From a checkpoint of a small transformer trained on Wikipedia: vocabulary 8192.
MLP neurons of a small language model. Each row is named by its layer, matrix (gate and up: input weights; down: output weights) and neuron, and shows model dimensions 112-175. Each number is 50 + 12 x the weight over its row's rms, rounded and kept within 0 to 99. A neuron's up and down rows have the sign that makes its largest values positive.
After each neuron's rows, "fires on" lists the tokens most often at its 100 highest values on Wikipedia text that the model never trained on; "fires before" lists the tokens most often just after its 100 highest values on Wikipedia text that the model never trained on.

L12.gate682:55 51 36 43 40 50 39 59 84 33 38 53 44 62 61 55 41 46 46 55 59 33 54 70 49 51 46 47 64 42 47 59 46 71 41 47 67 59 52 69 35 73 58 68 61 68 45 76 73 42 67 59 75 35 39 56 32 42 45 43 60 48 49 70
L12.up682:52 50 54 58 64 42 56 44 23 67 46 50 52 43 52 49 48 58 62 22 54 20 61 32 68 46 34 47 36 42 34 40 39 66 64 86 52 62 53 63 50 62 32 57 45 56 57 43 40 75 51 29 55 48 42 48 49 35 72 55 54 63 57 51
L12.down682:54 59 65 50 58 43 59 75 51 44 52 53 42 56 46 51 42 48 80 40 36 55 55 47 33 54 60 60 23 33 65 52 48 38 45 34 53 34 48 52 57 52 42 29 55 58 56 47 55 60 56 44 67 35 42 57 49 60 40 40 67 55 38 55
fires on: " |", "|"
fires before: "\n", "  "

L10.gate536:44 51 39 51 67 40 41 44 44 63 51 67 72 44 45 52 50 64 31 48 64 46 34 50 29 35 34 25 57 59 39 31 45 66 21 65 31 39 28 32 62 46 36 25 42 35 33 74 49 36 50 36 67 57 63 28 37 41 53 46 52 55 40 55
L10.up536:46 47 67 58 73 52 54 53 45 21 49 61 42 50 51 37 39 45 25 48 53 54 42 50 55 65 24 50 52 32 36 60 24 44 55 43 28 54 49 56 62 46 49 47 35 48 53 53 31 49 45 37 44 40 45 50 70 47 51 52 37 58 46 37
L10.down536:41 48 49 35 43 43 42 56 49 66 52 44 50 36 61 62 48 83 53 41 77 49 41 48 53 61 52 28 48 24 48 37 55 60 68 67 52 60 31 69 50 53 53 49 50 52 37 54 61 52 42 50 45 38 66 45 28 52 67 54 59 49 57 57
fires on: "1", "3", "9", "2", "6", "4"
fires before: " |", ";", ".", ","

L11.gate41:41 45 59 49 59 57 63 75 42 20 52 64 43 58 60 71 52 40 71 56 61 50 42 45 64 47 61 43 56 67 42 42 32 48 54 37 48 37 65 34 50 46 57 55 71 47 46 59 58 39 45 29 56 51 48 36 45 26 48 63 62 47 50 40
L11.up41:44 53 44 40 37 60 37 48 57 46 34 66 41 44 59 52 63 63 42 64 70 65 35 55 38 54 52 51 34 60 50 56 53 39 44 27 27 50 45 64 52 56 34 42 58 56 64 48 43 43 57 59 36 39 49 45 50 24 35 44 74 26 34 58
L11.down41:49 52 34 31 70 38 46 48 59 84 51 28 46 66 42 44 62 68 55 34 39 57 46 69 42 54 45 54 53 39 52 48 42 58 72 59 54 78 51 63 40 39 65 76 40 48 54 44 75 54 52 51 34 79 46 53 45 27 66 37 53 54 59 53
fires on: " =", "=", "ot"
fires before: "=", "\n\n"

L13.gate624:58 57 30 37 31 56 64 44 45 33 39 44 42 41 45 30 54 39 31 46 69 46 46 21 65 33 58 61 68 62 27 51 21 49 51 26 54 42 40 60 54 62 47 33 63 37 52 53 61 54 63 50 55 38 38 38 52 35 50 46 46 44 33 50
L13.up624:65 53 57 36 36 55 46 51 65 54 38 69 61 59 45 37 54 49 61 27 51 39 56 51 50 46 42 69 20 48 36 47 59 45 50 58 48 41 52 56 31 48 38 36 70 52 57 35 50 53 63 48 55 54 45 55 60 55 62 42 65 48 24 38
L13.down624:62 85 44 67 51 46 38 63 71 62 58 70 55 46 33 43 64 61 58 52 41 46 62 65 60 60 52 35 48 52 31 59 65 64 41 50 42 65 47 55 48 31 55 52 37 49 40 41 49 40 34 44 62 35 50 58 64 63 52 53 48 78 49 47
fires on: " =", " |", "="
fires before: "=", " −", "\n", " 4"

L14.gate458:69 38 34 53 47 71 49 56 39 57 34 31 45 49 38 72 31 51 40 92 40 59 44 54 57 18 51 46 43 56 50 57 45 46 52 56 53 43 47 63 43 27 48 28 45 47 46 62 62 37 68 49 72 73 43 33 41 57 44 41 62 36 29 44
L14.up458:52 40 59 57 58 65 57 49 58 66 48 46 67 32 48 55 30 18 34 56 49 52 51 52 60 55 36 69 43 32 42 46 36 44 69 52 71 42 39 55 30 63 41 58 47 60 39 57 60 44 63 42 46 54 48 47 38 64 48 49 58 59 62 53
L14.down458:47 32 52 58 50 62 63 49 72 71 47 59 57 24 39 54 29 31 46 66 22 36 67 33 58 19 49 44 47 11 45 61 46 47 49 31 60 59 60 48 41 38 50 51 45 68 47 43 53 42 39 41 40 58 62 24 71 65 46 63 73 31 51 64
fires on: "-", " to", " made"
fires before: "|", " be"

L11.gate287:63 52 49 65 50 57 67 49 60 37 29 57 64 68 66 42 16 56 51 67 55 45 45 27 29 46 72 50 32 48 64 60 46 51 60 57 65 51 74 68 36 54 30 57 70 36 43 44 55 57 63 34 49 56 75 49 35 68 41 43 50 66 49 44
L11.up287:61 35 32 37 52 61 56 45 64 40 34 39 35 42 40 44 49 62 82 57 39 54 63 34 33 38 57 57 54 51 70 64 57 51 49 50 55 51 57 55 28 49 51 59 43 44 53 42 53 45 26 51 78 58 37 67 47 52 55 36 50 38 40 40
L11.down287:71 45 37 73 52 51 70 50 59 34 62 60 40 43 48 56 33 49 50 65 42 51 53 27 36 49 60 59 31 36 47 68 55 52 44 54 64 43 60 30 48 52 37 63 57 64 30 73 38 59 40 45 55 61 47 58 28 62 35 34 48 37 54 49
fires on: " |", ";", "|"
fires before: "\n", " 0", "  "

L16.gate80:55 69 71 27 37 37 51 52 45 52 31 66 80 71 55 48 50 46 35 55 36 68 42 31 73 47 13 50 46 52 63 52 38 45 33 53 39 62 52 30 66 45 70 57 64 30 60 56 56 46 67 28 33 43 37 42 39 31 64 72 67 55 44 59
L16.up80:48 56 47 49 42 64 48 56 54 42 28 85 42 71 63 51 71 51 52 64 61 74 46 49 63 29 36 68 53 54 67 51 44 54 55 52 87 51 48 47 56 39 42 50 61 33 59 58 39 39 43 17 65 38 34 43 49 35 68 59 69 36 41 41
L16.down80:38 47 31 38 48 24 48 62 60 51 35 58 29 51 59 36 58 60 42 53 52 42 30 19 61 59 50 65 36 45 50 43 66 56 31 19 75 45 39 40 82 61 44 53 55 38 56 44 60 49 58 35 51 63 46 64 51 25 62 55 47 33 60 52
fires on: "=", " =", " life"
fires before: "="

L15.gate402:36 49 39 46 70 49 46 43 63 64 47 54 60 40 51 43 39 52 52 51 47 29 41 47 60 57 67 59 46 48 52 55 35 42 52 40 41 50 56 46 55 43 53 37 44 49 47 76 46 65 44 47 37 74 64 36 33 45 73 53 66 40 59 12
L15.up402:48 54 44 79 63 51 63 66 73 46 47 30 43 47 48 57 41 48 49 57 69 60 37 56 45 60 55 27 45 52 56 57 49 50 34 57 45 50 68 58 43 48 33 49 39 23 59 63 59 54 41 51 51 52 39 52 31 42 66 58 60 55 44 56
L15.down402:47 57 65 51 41 53 33 45 44 60 54 60 75 63 49 48 66 63 37 51 54 57 45 59 35 40 50 61 58 51 54 52 58 63 60 50 37 49 39 82 41 47 63 53 53 39 43 33 57 51 58 35 42 54 43 64 51 48 43 51 35 66 57 52
fires on: "=", " and"
fires before: "\n", "\n\n", " the"

L10.gate162:52 45 66 40 43 52 50 53 36 40 33 23 41 45 46 58 51 50 59 47 25 65 35 57 55 49 66 58 63 67 78 27 48 72 56 35 62 54 51 45 29 43 58 49 56 52 74 58 33 28 48 45 51 45 48 54 30 49 33 54 51 64 28 26
L10.up162:59 71 48 52 41 61 74 46 65 37 47 27 45 34 52 52 48 56 61 49 31 71 45 42 59 51 71 46 44 56 54 51 57 68 31 42 65 48 63 53 36 38 49 54 54 48 57 55 37 27 38 52 56 69 31 34 53 48 31 38 41 66 21 52
L10.down162:65 51 35 52 52 54 57 42 55 62 31 40 27 35 51 51 57 48 73 55 53 59 45 37 58 41 79 37 66 45 54 34 49 54 54 41 71 61 50 50 50 35 43 46 55 14 68 78 56 43 47 33 51 48 45 37 31 36 42 57 68 60 31 51
fires on: "=", " ="
fires before: "=", "\n", "\n\n"

L12.gate581:38 51 64 44 62 54 51 53 53 52 42 45 51 59 53 55 65 62 49 49 34 35 64 56 47 67 49 45 70 55 73 72 45 41 35 55 63 46 29 69 46 67 48 36 55 74 46 48 53 61 54 43 46 51 71 78 63 52 30 53 26 50 55 67
L12.up581:53 60 70 26 51 64 58 43 50 56 47 46 34 47 43 44 14 58 44 37 68 65 64 55 55 61 60 44 52 42 45 50 61 51 47 60 49 35 74 53 36 54 33 16 78 44 40 50 28 57 43 32 62 63 36 50 34 62 54 51 50 95 49 47
L12.down581:26 54 42 12 69 67 34 53 37 51 48 32 40 39 42 34 50 65 51 62 43 51 46 59 54 50 63 61 48 60 48 62 49 61 52 61 54 62 50 27 51 50 47 44 37 39 91 44 59 32 41 54 61 52 65 63 41 38 41 42 66 45 63 59
fires on: "4", "2", "3", "1", "7", "6"
fires before: " |", ")", " m", ";", "%"

L4.gate29:39 60 58 50 64 50 53 47 46 66 46 40 67 41 51 34 61 32 42 46 61 35 57 52 56 49 31 52 46 37 50 62 48 57 60 57 53 62 48 68 71 63 53 70 69 53 32 33 37 65 38 43 68 68 42 63 52 39 74 63 48 43 43 56
L4.up29:72 60 50 57 68 59 57 42 52 45 79 45 48 40 52 46 59 55 25 37 72 34 64 57 66 47 26 53 53 53 49 44 29 37 61 59 47 50 50 65 69 62 53 67 50 43 31 46 28 67 35 39 54 79 44 55 55 75 66 49 36 54 43 38
L4.down29:48 42 63 53 74 48 51 48 49 31 49 49 43 66 28 53 72 43 28 56 63 25 56 49 73 40 34 27 62 50 48 58 66 51 67 37 44 39 48 54 38 41 44 64 64 76 46 55 35 42 65 68 60 45 74 40 35 58 70 58 43 37 29 50
fires on: "="
fires before: "="

L12.gate469:44 55 42 63 33 23 56 61 42 19 79 42 64 48 47 32 44 71 77 44 50 52 46 48 37 46 58 55 72 63 51 40 27 45 38 44 49 47 36 30 73 50 53 55 49 53 40 42 42 47 61 45 40 34 46 81 46 35 52 46 64 50 37 62
L12.up469:47 54 31 58 56 41 37 68 45 46 46 44 59 44 51 49 42 69 61 26 61 55 54 44 50 60 48 54 71 47 60 58 27 50 51 37 50 62 35 11 63 49 59 62 47 62 45 54 40 36 66 24 57 27 55 55 46 43 62 52 50 46 58 76
L12.down469:55 49 72 38 32 47 57 57 51 29 53 48 47 32 52 33 56 40 34 72 42 73 48 43 55 51 80 54 74 48 52 50 59 40 60 43 54 56 53 45 56 64 59 52 48 50 85 52 55 60 35 38 50 56 50 56 48 54 34 35 50 51 33 45
fires on: "=", "c"
fires before: "="

L13.gate53:58 52 83 50 40 48 48 50 50 46 35 74 31 66 34 26 44 54 73 47 37 59 41 60 55 51 58 81 47 57 40 33 51 37 56 41 46 38 49 57 31 39 37 35 53 65 46 60 66 65 43 42 55 49 61 48 35 19 44 53 55 41 54 56
L13.up53:56 47 38 39 50 59 61 65 44 51 42 46 64 40 85 48 54 40 26 36 52 52 32 63 42 46 33 51 46 33 61 55 62 49 38 60 63 47 36 79 50 73 67 30 51 43 49 45 50 50 64 32 67 67 55 52 65 60 36 32 37 46 40 52
L13.down53:60 52 43 64 60 55 52 52 44 62 40 48 42 60 62 44 55 53 64 40 33 64 49 69 47 64 60 53 57 30 51 51 75 30 54 61 67 37 48 70 59 65 39 57 77 84 46 50 40 61 44 62 34 46 45 53 47 19 44 38 35 61 55 45
fires on: "'"
fires before: "s", "t"

L12.gate480:40 34 55 14 43 39 53 52 66 58 59 34 35 69 53 64 32 47 43 42 40 62 41 55 51 48 49 59 71 64 76 53 35 36 56 57 34 59 37 50 25 68 30 38 61 63 23 42 27 65 37 66 51 58 38 43 44 53 55 34 69 55 57 48
L12.up480:57 12 54 63 50 41 51 67 49 48 45 60 47 27 40 59 54 53 55 25 48 37 20 53 46 41 57 37 40 61 50 30 52 63 53 42 60 55 68 60 53 23 55 50 50 55 64 45 38 60 48 21 71 81 29 55 49 45 29 34 57 48 37 71
L12.down480:47 23 29 65 68 48 42 45 52 30 30 45 52 41 55 48 61 55 73 24 62 42 56 55 27 64 60 45 51 61 55 31 59 54 53 38 53 54 65 51 54 28 55 46 46 42 55 38 53 65 45 34 49 61 41 47 58 40 39 43 50 51 41 52
fires on: ",", " =", "ot", "=", "ept", " life"
fires before: "=", ",", " =", "ion", " he"

L13.gate698:40 57 48 55 44 57 69 56 37 45 41 59 56 38 60 39 50 24 44 54 40 29 38 53 64 66 46 42 54 56 51 57 46 42 58 13 67 74 50 78 55 45 34 45 55 75 48 39 36 55 52 40 37 54 39 56 39 34 51 63 34 50 64 52
L13.up698:58 51 46 49 57 66 39 65 33 67 38 43 54 43 50 56 61 54 36 64 42 47 61 53 57 50 33 33 43 70 50 79 41 47 62 55 57 43 45 55 47 45 56 48 47 71 56 55 36 63 64 44 44 48 59 42 60 34 58 39 49 61 38 69
L13.down698:53 60 60 57 48 72 48 58 45 37 48 55 48 64 26 72 44 86 38 32 37 46 61 53 58 58 40 63 38 39 41 60 69 38 48 54 49 41 54 46 56 33 86 57 56 32 33 38 26 62 42 51 45 54 47 62 52 35 55 37 52 45 41 54
fires on: "'", "-"
fires before: "s", "fa"

L6.gate243:61 43 35 45 50 70 49 59 46 60 49 50 39 50 67 51 53 49 54 51 37 34 54 29 67 51 64 40 28 46 46 43 65 46 59 56 45 53 60 29 51 59 58 58 76 48 54 51 58 64 62 53 37 44 50 50 53 35 35 44 51 51 35 39
L6.up243:61 43 34 45 51 65 43 43 32 56 47 49 42 63 67 39 43 72 58 39 41 37 56 28 56 56 36 29 40 62 51 48 52 56 53 59 59 48 48 41 30 68 40 65 65 41 69 59 56 44 66 41 46 36 53 58 48 29 40 43 63 43 37 42
L6.down243:48 61 42 62 42 60 53 50 29 61 56 47 51 71 58 54 45 58 60 43 60 43 29 38 65 54 57 31 26 41 38 22 62 55 44 36 36 62 61 25 67 54 34 50 29 27 60 58 58 43 74 49 26 60 52 58 54 54 39 56 45 49 46 46
fires on: " =", "\n", ".", "ele", "\n "
fires before: "\n\n", "-", "\n", "|", " -"

L11.gate375:60 46 43 48 59 72 48 66 35 49 21 50 52 52 64 41 55 70 46 73 43 33 58 62 54 57 50 50 59 61 54 40 60 59 52 55 51 61 47 64 58 65 40 32 64 67 30 46 23 41 57 63 50 44 61 30 45 39 62 53 42 38 58 58
L11.up375:51 38 40 30 65 59 61 46 56 46 49 58 58 46 81 52 49 27 43 64 49 71 49 46 53 61 34 53 29 43 44 65 60 80 82 30 43 46 50 53 68 41 65 32 58 45 71 40 47 61 41 38 68 58 34 42 41 34 57 49 46 20 61 66
L11.down375:48 53 57 48 34 61 24 57 49 51 40 49 36 70 51 56 42 34 43 53 57 71 45 51 66 46 38 58 61 35 36 65 54 35 49 38 52 31 36 57 62 57 63 43 60 31 47 57 44 47 55 42 60 47 27 36 55 48 66 61 70 33 25 45
fires on: "'", "(", "ote", "ose", "-"
fires before: "s"

L14.gate364:40 54 50 57 59 54 46 57 44 51 48 54 39 54 56 62 46 44 42 62 30 23 66 31 51 48 36 59 49 51 59 63 61 53 63 48 56 53 62 52 48 41 45 66 50 32 33 61 73 41 59 65 62 42 59 59 21 55 61 53 63 45 46 55
L14.up364:34 48 65 51 47 37 63 49 45 63 37 40 39 38 49 62 51 45 42 35 69 45 53 43 75 38 43 36 68 52 65 55 39 63 48 57 52 44 52 57 41 49 41 45 43 31 55 53 53 40 38 54 50 45 44 50 32 41 53 46 36 45 49 53
L14.down364:64 43 56 64 53 45 71 68 46 69 23 44 44 57 41 55 44 49 42 46 48 46 55 46 65 18 39 62 62 45 41 56 66 71 54 52 61 53 50 81 62 42 38 16 52 51 49 45 53 22 63 41 62 57 52 47 76 47 32 66 71 38 32 63
fires on: "-"
fires before: "|"

L17.gate278:66 36 56 63 59 30 60 37 41 60 48 29 56 56 14 42 35 51 53 79 53 59 49 38 77 58 64 44 78 67 37 51 66 49 52 41 61 55 47 39 35 56 37 46 37 48 59 50 64 68 72 69 43 49 26 55 44 41 35 40 46 19 48 38
L17.up278:45 56 47 51 54 60 29 42 67 48 66 40 48 53 56 52 45 45 59 64 38 53 41 62 39 57 48 51 48 53 38 53 46 53 55 43 51 43 52 44 58 58 62 67 53 55 58 51 42 41 42 35 43 57 20 60 32 51 47 54 48 33 42 39
L17.down278:62 52 47 51 54 49 44 48 67 28 48 58 45 54 61 61 52 46 35 56 46 65 85 45 57 29 56 50 70 51 61 56 52 42 53 44 43 54 54 51 37 38 46 40 68 66 39 40 35 41 45 67 50 59 40 66 57 60 70 68 69 50 44 53
fires on: "-"
fires before: "-"

L13.gate244:59 55 44 45 62 53 54 66 39 45 47 50 42 48 74 57 39 20 61 47 35 36 69 48 50 62 27 37 40 64 58 45 37 48 33 54 57 66 61 51 43 34 65 45 48 35 65 48 40 34 50 53 31 74 57 55 60 56 45 37 64 50 51 80
L13.up244:45 52 87 42 64 35 47 22 74 29 24 53 44 67 53 53 45 35 59 41 52 75 39 61 42 47 68 51 36 57 55 53 57 36 44 58 48 48 73 40 49 31 79 46 46 35 51 29 35 44 55 60 44 52 50 49 49 45 53 51 67 50 48 44
L13.down244:48 58 44 40 56 62 56 51 52 33 54 29 56 39 38 56 58 38 33 47 46 53 47 31 49 66 28 44 47 43 55 65 24 82 49 24 75 52 81 46 44 57 27 57 47 52 71 19 38 68 55 42 24 56 38 48 48 46 54 52 61 49 53 55
fires on: "=", " =", " footballer", "um", "du"
fires before: "=", "\n", " who"

L7.gate385:44 71 31 40 48 59 21 44 43 39 59 67 46 55 59 27 21 69 51 57 47 54 55 48 35 44 44 53 30 52 51 60 46 47 36 59 41 36 47 49 25 57 44 47 56 46 41 43 35 37 43 64 79 57 52 43 46 66 35 81 33 51 72 55
L7.up385:52 44 43 60 53 65 52 49 65 33 54 60 46 64 68 58 54 41 60 54 38 65 44 40 37 57 64 48 43 35 52 40 54 51 47 46 36 50 60 54 40 47 48 50 61 41 65 79 46 27 76 63 60 47 47 52 50 52 30 49 74 45 57 31
L7.down385:21 34 37 60 54 34 51 66 47 55 54 62 64 56 71 55 63 48 43 56 61 57 47 26 46 47 55 37 53 56 41 44 32 48 35 67 35 65 56 27 48 08 42 48 50 52 67 58 63 49 57 53 53 49 51 33 18 44 51 66 55 45 49 34
fires on: "2", "1", "3", " +", "8", "9"
fires before: " |", ".", ",", "r"

L14.gate189:50 61 55 47 29 55 49 54 48 27 48 62 35 55 64 52 48 34 46 48 59 56 41 62 65 59 49 54 43 77 57 55 48 69 53 54 54 69 58 58 42 48 58 57 52 63 42 41 55 33 64 27 62 62 60 49 41 25 52 38 52 67 44 65
L14.up189:40 61 43 47 39 51 36 48 29 32 52 68 38 63 65 36 73 25 61 49 35 49 41 65 70 40 56 47 58 75 68 41 44 65 74 35 54 57 50 45 60 57 38 41 57 56 61 52 55 44 52 56 55 59 54 54 45 68 35 48 56 47 65 37
L14.down189:51 47 52 71 54 48 40 59 64 50 30 45 42 66 69 37 53 47 45 54 51 52 23 36 51 57 55 47 46 55 70 59 51 31 37 38 37 61 55 39 68 42 79 56 33 15 39 38 42 42 58 36 59 55 47 52 40 42 48 73 43 81 63 56
fires on: "=", " number"
fires before: "=", ":"

L15.gate365:71 25 63 53 64 39 63 70 28 33 41 36 65 44 37 45 35 31 56 27 34 62 61 60 67 38 55 59 53 71 47 57 57 43 62 43 54 67 39 63 22 44 59 48 56 68 54 34 44 49 37 62 33 70 75 64 48 40 36 47 52 39 58 55
L15.up365:62 38 36 72 67 29 41 50 41 29 38 43 44 42 53 25 35 44 34 42 57 48 43 53 51 61 55 50 46 73 46 45 53 38 63 54 44 57 60 65 45 66 58 69 70 62 52 34 43 50 64 57 47 49 47 66 58 40 38 63 48 51 51 62
L15.down365:49 46 35 46 68 65 37 59 47 34 50 51 31 46 46 56 56 51 42 44 56 34 61 43 45 59 38 50 54 60 31 58 60 24 59 54 28 60 63 29 64 70 54 54 51 57 55 27 39 49 47 28 33 44 51 56 40 35 52 39 85 55 41 39
fires on: "=", ".", " was"
fires before: "=", "\n\n", " He"

L15.gate384:55 57 45 43 52 35 35 49 55 33 29 62 52 46 47 71 63 63 49 64 35 52 48 55 53 62 57 50 70 60 54 66 55 57 72 55 52 43 78 62 53 58 46 49 44 47 54 53 62 50 42 39 32 43 63 57 52 44 65 49 44 53 67 46
L15.up384:45 43 47 48 49 39 37 63 83 42 44 43 41 42 56 34 38 37 46 63 42 38 57 66 65 52 62 50 44 44 52 62 38 52 55 47 49 42 38 41 43 56 47 32 56 38 45 41 49 45 48 68 29 48 54 47 32 70 72 42 35 47 63 48
L15.down384:51 45 61 41 62 53 32 44 54 57 70 21 41 64 43 56 48 52 37 64 61 38 42 29 59 57 59 30 37 42 43 45 59 59 77 57 51 71 60 39 48 85 48 77 48 55 44 43 66 52 49 53 40 47 53 56 46 46 48 56 41 41 31 42
fires on: "="
fires before: "="

L4.gate310:24 26 34 40 72 63 35 53 38 59 59 47 48 48 50 36 58 70 31 59 47 42 56 47 78 47 59 69 38 46 51 58 59 60 45 43 64 52 34 67 58 52 68 81 49 55 44 50 46 34 51 53 64 62 45 43 29 43 51 31 38 36 58 58
L4.up310:38 40 52 36 65 45 44 58 57 54 60 43 37 57 59 43 52 67 54 54 64 39 37 53 68 48 33 53 41 70 38 52 62 53 42 30 40 46 34 66 64 41 67 88 43 50 41 43 51 36 40 41 49 74 52 41 38 43 60 46 34 39 64 56
L4.down310:46 52 62 43 64 39 37 61 45 56 54 36 37 60 58 64 49 41 48 31 60 48 46 65 70 61 41 53 23 65 49 56 60 51 56 53 31 31 48 59 58 61 40 74 45 46 42 38 53 40 57 54 44 43 23 45 39 49 46 59 38 45 53 43
fires on: "="
fires before: "="

L5.gate18:32 48 65 43 37 37 53 48 51 60 53 46 42 50 38 46 51 55 54 72 47 49 50 62 53 66 61 39 41 55 53 69 46 69 55 50 47 49 46 37 30 40 56 38 46 58 45 40 51 35 49 41 56 20 70 45 58 64 47 42 49 32 58 76
L5.up18:56 54 47 46 25 43 36 51 60 71 60 48 49 33 39 57 50 44 51 67 55 36 37 63 48 32 56 42 44 54 55 65 45 89 35 56 47 60 48 42 37 27 58 38 53 59 40 36 76 66 54 50 52 31 64 41 39 53 51 38 36 52 53 72
L5.down18:49 50 42 68 48 19 47 45 53 43 49 48 60 46 49 45 46 47 57 50 51 39 61 49 44 35 49 43 46 44 50 58 30 59 37 62 63 39 56 55 33 48 52 54 62 47 52 48 52 45 45 43 43 45 35 56 50 69 34 33 38 39 56 43
fires on: "\n", " self"
fires before: "-", "|"

L15.gate427:59 68 54 55 52 61 37 39 42 58 25 62 40 41 63 47 46 43 45 65 65 56 49 53 59 39 75 51 27 53 34 55 37 55 71 63 48 51 66 54 42 47 56 54 48 55 57 37 33 59 63 61 46 45 49 54 54 80 41 52 67 44 69 61
L15.up427:55 55 49 65 45 47 41 56 52 60 28 59 43 29 50 66 60 68 49 62 55 57 73 56 52 41 37 51 55 31 47 56 61 61 79 41 57 62 62 28 75 34 60 41 47 79 63 47 62 58 64 47 45 53 38 48 35 49 47 44 31 41 45 45
L15.down427:50 52 54 41 28 64 60 58 74 53 50 59 43 44 55 37 47 60 42 35 53 57 53 43 41 67 62 38 33 53 49 36 59 55 50 67 42 40 47 53 47 73 88 64 70 59 52 37 65 61 61 37 41 53 64 63 43 43 58 26 47 52 61 55
fires on: "=", " a"
fires before: "\n", "\n\n"

L16.gate46:51 54 58 63 50 58 40 41 41 56 60 56 21 49 55 39 68 47 46 65 51 71 73 61 51 50 41 55 64 57 52 70 51 37 67 71 32 52 44 38 34 51 54 28 32 49 52 67 24 35 55 53 55 38 51 34 49 24 42 35 56 56 32 47
L16.up46:55 60 56 47 43 65 74 43 28 60 48 10 48 37 47 81 30 52 52 32 38 51 52 62 50 40 49 53 48 60 46 54 70 39 32 44 67 42 61 73 54 50 37 68 50 49 47 42 44 61 46 72 71 44 60 64 47 55 42 74 49 52 55 47
L16.down46:47 60 50 49 67 36 53 52 54 52 58 58 34 56 43 55 29 52 53 37 37 50 52 38 32 53 45 43 54 59 74 55 59 55 61 59 61 50 50 76 23 47 43 50 41 40 52 29 56 39 62 52 48 27 55 72 56 43 51 37 53 34 49 52
fires on: "\n", " in"
fires before: "|", " the"

L15.gate414:39 39 61 55 68 31 96 29 39 37 44 59 48 47 37 55 56 33 59 41 49 31 31 51 46 62 62 41 57 39 42 46 55 55 45 53 62 72 78 70 44 51 49 37 45 35 64 61 47 37 59 57 28 52 34 60 44 25 40 61 59 38 47 55
L15.up414:46 45 64 62 41 62 29 46 27 48 50 51 50 35 48 58 70 65 46 41 35 54 44 65 53 43 59 69 48 56 49 61 58 43 44 43 55 37 59 39 51 53 51 53 56 79 76 49 41 55 40 43 48 40 76 50 54 60 34 28 57 37 32 52
L15.down414:48 35 70 48 36 36 40 24 48 42 48 55 58 39 28 55 48 31 63 32 42 29 63 51 45 35 37 37 21 53 45 52 50 55 33 60 55 52 67 44 47 60 54 52 32 39 49 49 49 52 31 55 42 42 48 41 52 49 48 50 56 62 42 47
fires on: "="
fires before: "="